{"n_layer": 14, "d_model": 320, "n_head": 5, "n_kv_head": 5, "head_dim": 64, "d_mlp": 1280, "vocab_size": 16384, "activation": "tanh_gelu", "norm": "layernorm", "norm_place": "pre", "norm_eps": 1e-05, "positions": "learned", "qk_norm": true, "attn_scale": 0.125, "bias": "all", "tie_embeddings": true, "parallel_block": false, "init": "normal", "init_std_qkv": 0.028, "init_std_o": 0.00526, "init_std_up": 0.028, "init_std_down": 0.00526, "optimizer": "muon_variant", "lr": 0.0135, "lr_mult_qkv": 0.4, "lr_mult_o": 3.0, "lr_mult_down": 2.0, "beta1": 0.9, "lr_head": 0.0103, "grad_clip": 2.0, "warmup_steps": 0, "schedule": "wsd", "decay_fraction": 0.893, "decay_shape": "sqrt", "final_lr_fraction": 0.0, "batch_tokens": 131072, "seq_len": 256, "doc_mask": true, "train_tokens": 451700000, "steps": 3447, "dataset": "wikipedia_en"}
MLP neurons of a small language model. Each row is named by its layer, matrix (up: input weights) and neuron, and shows model dimensions 176-271. Each number is 128 + 32 x the weight over its row's rms, rounded and kept within 0 to 255. Numbers have three digits each.
Before each neuron's rows, "fires on" lists the tokens most often at its 100 highest values on Wikipedia text that the model never trained on.

fires on: "1", "it", "est", "1 ", "d", "St"
L4.up861:129123138163120157112121114157100132076162081087125136155092089112131106162088204156134116115106089141101145119169102132126148153108124129048081150146138126159169130059159178146087160148097104143147133143134208123125099108140109171195149143161131110174116114088144164182123087165181147049

fires on: "\"", "-", "of "
L4.up290:124119130125139112125098192132114143124169121112085167094174106128087123156136116093125182110113146101097125123165070150095172098118133140094142172173207142119115166163125209155107130115113152139061196162173139092173172111151081054116131098151188066102076093097141119165151158110121097121

fires on: "Ch", "o", "co", "ch", "Co"
L7.up480:121096161088070084140128142117104123133143159056097181133148179161123184101111142067089138118116062113047139143083049108136084157136163102230156168086114115100170078065187207096070145146106093138138181161165130180143130107130114145127130122080103133134138156121149145064136130115117121154

fires on: "H", "ch", "G", "Ch"
L11.up332:062143165162098090078135171106136127062177120099098098121121154125137156105111074087143112141094184145123061140162149111052147133074181096189168151096130123124169070091161161115074126140102135109139101113107144160082121121094141121146102112162139133103125144041164113128141121082083139107

fires on: "3", "for", ":", ". ", "Mar", "2"
L7.up704:136120177125144122109149174166176158070163136151104128124164107093150126171055183074144120130163149130038173168107122104107124126085158166090151149102221132101188157086109081092101150141124099092110134135115107103157205129147132119169104122162151119149097150147095110104105145097108131179

fires on: ", ", ".", "^{", "March ", "Born", "1"
L5.up527:157121141127186166106167160059126112151158152155143095114077107173106125165127133157115150155125091189107156127112109141113099134112190101135122209172086178179109102086200091123095152105123136131164063116109154137076093145124167102144136149154137128126064129127145139143111117142112136101

fires on: "(", "in ", "| "
L7.up966:157159161100151143160145107139138112121071132135147172152114137101069145137201106143119137148112192108130143171152099136109109156146168190066182132161200114097109142134138126089135122144155112166183103144125142113184100152160121132085143137109116137146120140089120162149181094149150147113

fires on: "| ", "c", "Ac", "P", "Party ", "C"
L11.up575:133161094118181179134146161108121128142156112094097157149159092094160097059074109053188084113147105157126110152148135139135133108121123183099132149130134130045099087086077139161051196176137105152108074114150135173111154085155118125107069166153035151084155150175155193106141168137043181138

fires on: "| ", "more ", "de", "an"
L5.up876:119115103169111148124150151057086103075153139131086154112137072093157098186158143128107191129109129095121174131158096106102117108097121078143111127097232134194097155140089115127092153151107111143081098159207108152131125149115092127070130130179111128092161097158113120122205159124155075127

fires on: "C", "It ", "Or", "c"
L7.up354:158166106108151125060141154214137170142135063072098153131154144105109110159148169091124071129141123167115159161165089123094119113131079127102099090124106168109090107140085177125141133160116125186143106130170185112107155116108122146072083168123128108159145116130088116138122134131113202096

fires on: "| ", ", ", "\n", "(", "|"
L4.up872:102090146110120166138144107168120141107157105160155127178139139227105140100097117129066134091092162138125110102108115143164128141073158118176086078169146123130148166155123135132158166197112141116101140177121167098118135174121132183126152110138116053128160146092133098138170113121106152132

fires on: " ", "g", "a", "q", "z"
L5.up1210:130102147120097097125134183131106138165128088081120167121164095175125150047119116141143121115114129109149154130134108086157094106086160121142106106167113113154134116075197131091139110133065187158100138136090143193063109095172197134097115156156161115159176155118149076108142117113139107120

fires on: "2", "-", "two", "3", "K", "4"
L7.up706:119130179082141143152116166156161117114151143099096173158160057115135157125105112136141144127119114174137150152168076118120129119136171126071085122147062133166158141135103085069123169096090124035056097140110121134156121175102110125146137156143114109220137133131067173134116187077125148183

fires on: ", ", "of ", "when "
L4.up614:121058140152067115065181202084153114116115158157134156176093188141089114119176159136210136157133091214084157131122136154124197142136089151097151158111132103096145128149119086158123155156132143109151055103138065089172117088053146151090078164084153112132106158171143122123122152156134127163

fires on: "==", "was ", "\n", "\n\n", "| ", "Preceded "
L7.up550:104168144149129119158157130120095089151125106159191187161164097101059110135124120197084098072160147063143177129109076143135104154135159108116135131041150125122052120106185115099173058122129161188221125127139144078149122191171120158110143164097121163162117167089157068135111158154091132165

fires on: "′", ".", "°", "("
L10.up353:158126117171160136147191129104144112128158156132166098131119123106116107153104136132068099124090115117086135145123173110102114118104138077148168179128080134117117164059116219113154175133164134181110127145123137115097149141164151141124170180110093166062113145171137144139106184135147103133

fires on: "\n", " ", "| ", ": ", "the ", "offices"
L5.up1056:154107113124115095106158061211123156139167122140149159132174033150140133140100170189091122167071182143131111116081123111139087142109171144083108105161160069171122128166133155125180091066115133092139099094138069139164125176194076095124120118095089122144170154161130092132168090170097130135

fires on: ".", "′", ","
L11.up354:130126074099142139141161163085070132147106108165171135086096129129075147142063098118153143099140091172104125117068122148128145099114084103122108165115109159184073124105133140107123126087107153083137135073132164101071161122107137131116121077125125162172165050154114168144058107146094121152

fires on: "\n", "as ", "(", ": "
L4.up1183:133160124157125094121150112087133125066117140129100117181069135130114122142191120113142155167165126050090111177117076121089146104104140129139159131119155101133168170122122107103158146129146183174101139145066079221142124133215180130132111109133197142109125120174114136195151085166105137156

fires on: "| ", "\n", ": ", "more ", "\n  "
L5.up1136:124128160193107128137141176136157115103112153083118170151141124172131126160143110108097147060113125093140150176124096111155148103189110171102106122053153141118156085118111088078139182128171115101120090119151073188163138132168124110110104132135098156110113027190101135112168084132084105086

fires on: "the ", ", ", "in ", "a ", "from "
L4.up1206:155166090132126144124087109210165150126145124099134107080124114154117087127147103144133072135081137119148084130155113121146141116123092141084168083172101091121113201105189116109067136131107107148148130142068104110142151180128149076125131166197104167128168174104115068106106125153140132155

fires on: "to ", "of ", "ing "
L4.up1104:171125115116109138073170174073182136127153111092089134153110185136130169109131180156148167095142102172117146172161127141132166093129118136145127107158160183109092206192043103142114103110179168127149089132163117079098099135096067112127111202124155125144066119167124136148165097117154116150

fires on: "f", "–", "- ", "(", "ve "
L7.up983:141154147119141131141185139145142174138105140129106127123117108117113091082151158058103105110156082086080180145123091174154118097078115169175123071106115109118146122070143187122136108108152120155104097133163085074120118116167186086068204099128149138138082138121139067114070141116155163143

fires on: "the ", "h", "re", "ed", "v", ", "
L10.up1042:161144136179164119173106141177135112138050161123095086111098137092077148136201174145139089107116125146196087097137151163123099132084127176091146085108105056091070174115140190133141161103151107127109131183109107120099173116124147150173097158151135111148110181074158110149148120082145120112

fires on: "a ", "some ", "one ", "Some ", "most ", "One "
L4.up793:124132165162148157053154131173123144153141127129155156154150117111136105157091128131092117126163152137117139111103111098091179109145148175163075071158130156124127172085140156116101076105149097111164041184107116124081118105153074124171168119167153137153083128127154050127129171110072153134

fires on: "one ", "all ", "each ", "out ", "One ", "-"
L4.up788:100088123158122117101187143121125151082131102149141065151087130161115080149148116112108097145130139146164124133127106084076177094152158152106101064110108115079149138095133145111155159200151100124087052165158071155096138128156092160031131107148112128103086149082171131154115162199112097145

fires on: "the ", "a ", "| ", "at ", "their "
L7.up712:089151072148122140076128135136088087123114182118118191149090123096061139110174113127127114160101113101094127197116125145170186040137105193151162133179100108154129110123130048127179140169098077124122117154094153193137123146113177118150161092120106088049109158106169114114172143165101094123

fires on: "C", "Cl", "St", "d"
L11.up1129:079158153178150133100131083137115140135131145090069088105163136106059121139111190220106135125084126162168177139108096088135170100159152102097105137093132143152213103090117108110141086139155120174142103219091141129143136176113114118148152111131125068190125103097154092158091085190129180039

fires on: "\n", "an ", "g", "|", "| ", "a "
L4.up166:147125067175079072089104131126112174100162122087149133122103143126113196104110128165106138137067096168070167119100068079091171124130180169114080167116113080135092123139136084101199143106149136112125113101163124134109146127103177170146083127151178076089101087122162109110190128129113073099

fires on: "| ", "of ", "at ", "to ", "and "
L5.up1278:176163131169125133137142147088120118112148100142131125102128146097089124108096112101082166149132132157090147154128101134111118102144150115132121089116144077133096131157096134143122070185104066158119159117067165145142123138117152110107137121119142107042117151129129158120165144072086116103

fires on: "| ", "−", "2 ", " "
L4.up935:119041158137109141159213154093107130127137083136191106153122131197123153157103138125128092136140132093133164124134092124177090092117131069105083111152122138141148159099187074151175085053160127101089131091198154156173138098100110113098134131095134151129148091142178152130159163110109129091

fires on: "Ro", "n", "Pe", "lo", "Jo", "="
L11.up660:121099172125159140142139159158105108105136121124115143141114115072145108138112111158056121112145188103071099134121128163110147104122097176141117046134122118148129094088172132109154127074130136091101157063141129112081114133126165098151146182194108141133102160129139112124159128166125157150

fires on: "'", "in ", "for ", "under ", "at ", "on "
L5.up397:139160115198116199126078141113146183116126136128154145139111126087112151105117149082123138106089174102079099094109173066109094121158163162145106091147214129113127104148144177101096124133131124148121146057126064163126115117105157163142075102120143163118093143127175135129080149128146229121

fires on: "an ", "Y", "g", "z"
L7.up358:108149121155110180150068167135141123095118121090096161149173160057067101082107093147135107117117143111115118093034129084088067105154140142134190102196160121144089068080189146110117107106132138071108172104085129148073124140166105150111154137156170141160127069136141062143154127123140121125

fires on: "to ", "P", "than ", "F", "p", "2"
L5.up55:150125066139128200120124183150118097100197143159140131091151140117126167074104148141111115150142119188075189210108060154126132069099156169147089124108165127132132206092115131118090065143089159139116060124112151081109088032075104156142100174145122164169078128116129123147108083164135078133

fires on: "| ", "in ", "N ", "(", "==="
L5.up1160:122125124146114148143106136102129153124140104122097154117082166139086095167157087116133173095108144145164135172087177146154105092148122144168062122140095139088135082084118102099089150101123195045168185132108056130168120084142081196099098133146107141162123079143097070238148119173103205083

fires on: "L", "for ", "in ", "to ", "i", "from "
L5.up572:183115136101093144092097143090157097078118107068117079112122114108166130105136194148120176131105099111121128070154113174140169096088130124140200107149157166142129179147124206172064159136135084106140102136141100174188138109116075116115123201152138150145105107196171118107149067117116147170

fires on: "| ", " ", "Pos ", "е"
L4.up1072:131139104083112142178165122150079112109087146138141119150141142146043089144126179190055131102072160141080092129132147058117132157085134155102145119165180144087110161104143127182175101103129097114135062130129132163190117153129115150130130131137098106129107112124191125109146130156138122123

fires on: "-", ". ", "'"
L7.up1164:134099151183164169135145120132158113166141143134114175141125105147151132110125067095142154124085135124126142084126160092168136163047085125175095099168215186146047087089107186116098089142140067138143157098126105097123148199122177120167168129115099130116083110173158111067099148110098190132

fires on: "of ", "the ", "| ", "\"", "that ", "to "
L5.up672:114123085123148128127178118125144088145133126165145122128113149134077150147146073153157121153129142146095142136153072197144156083158082111158120172177152170110090113142128173097094108163094163144115121138102127149136126185128108079173137113164158153097159083106106150116119116178107057115

fires on: "4", "3", "St", "5", "2"
L9.up346:142125085061136138150149102076143151093116163148118188151155060119153104128113150066133123106148103135095147126087124151158128162106184180183112152108105098146121163074118168127094141187150146120128116220130084124154153135154137111107110126082121066106100172169105137086101141125094085142

fires on: ",", "| ", "."
L10.up958:183154147143142126162130120090166129146092148134133134108092108086093109145067112150106101104115110128150101132065158107152159115147056147156106160137087157114107146072201084181164186152144133163154103100137152098128174096134154167114113128184157154140139045154061153146155087137138103162

fires on: "At ", "and ", "at ", "on ", "as ", "to "
L4.up778:161138098189117139139146167115112105111122157119116103147111134139162149121109156178168142109167166159126169140116074134158112100176043203082182092152124134131146137145076114103127086093137104131117124105119118081106139140133080139103142137147167123149126118124127083163167172100118135125

fires on: "| ", "–", "C", "(", "-", "F"
L9.up333:158104166078143195093151131138133190149135154108108124176154125099135098109084105151100091102084139094117146062080134135134122122140111132201109114111106083173143125134155128082148194170132175172138146115130124113119121091123062172065089175110139107170121145097098097199104113154085150089

fires on: "of ", "\"", "(", ") ", ", ", "| "
L4.up489:179122149136075156103123141138128131211147094124152095150158055100101139145111084127152147145138115140128102115150127176068100166146162131086094173103091098150106134087147167144137185082116177174141178134102129092129119141141115137124084165104119069138177115170185077169110118124126131097

fires on: ".", "|", "ov", "| ", "had "
L4.up731:094121111113130114158144142085136157107121132103182166113161142194096096107146139163138158125157178166143167099140078108136095081117141132074141108135171095097122166095095155120129101088150147137140134089099114062141141168123066159080157171093109136084141144116156165103180134165189193152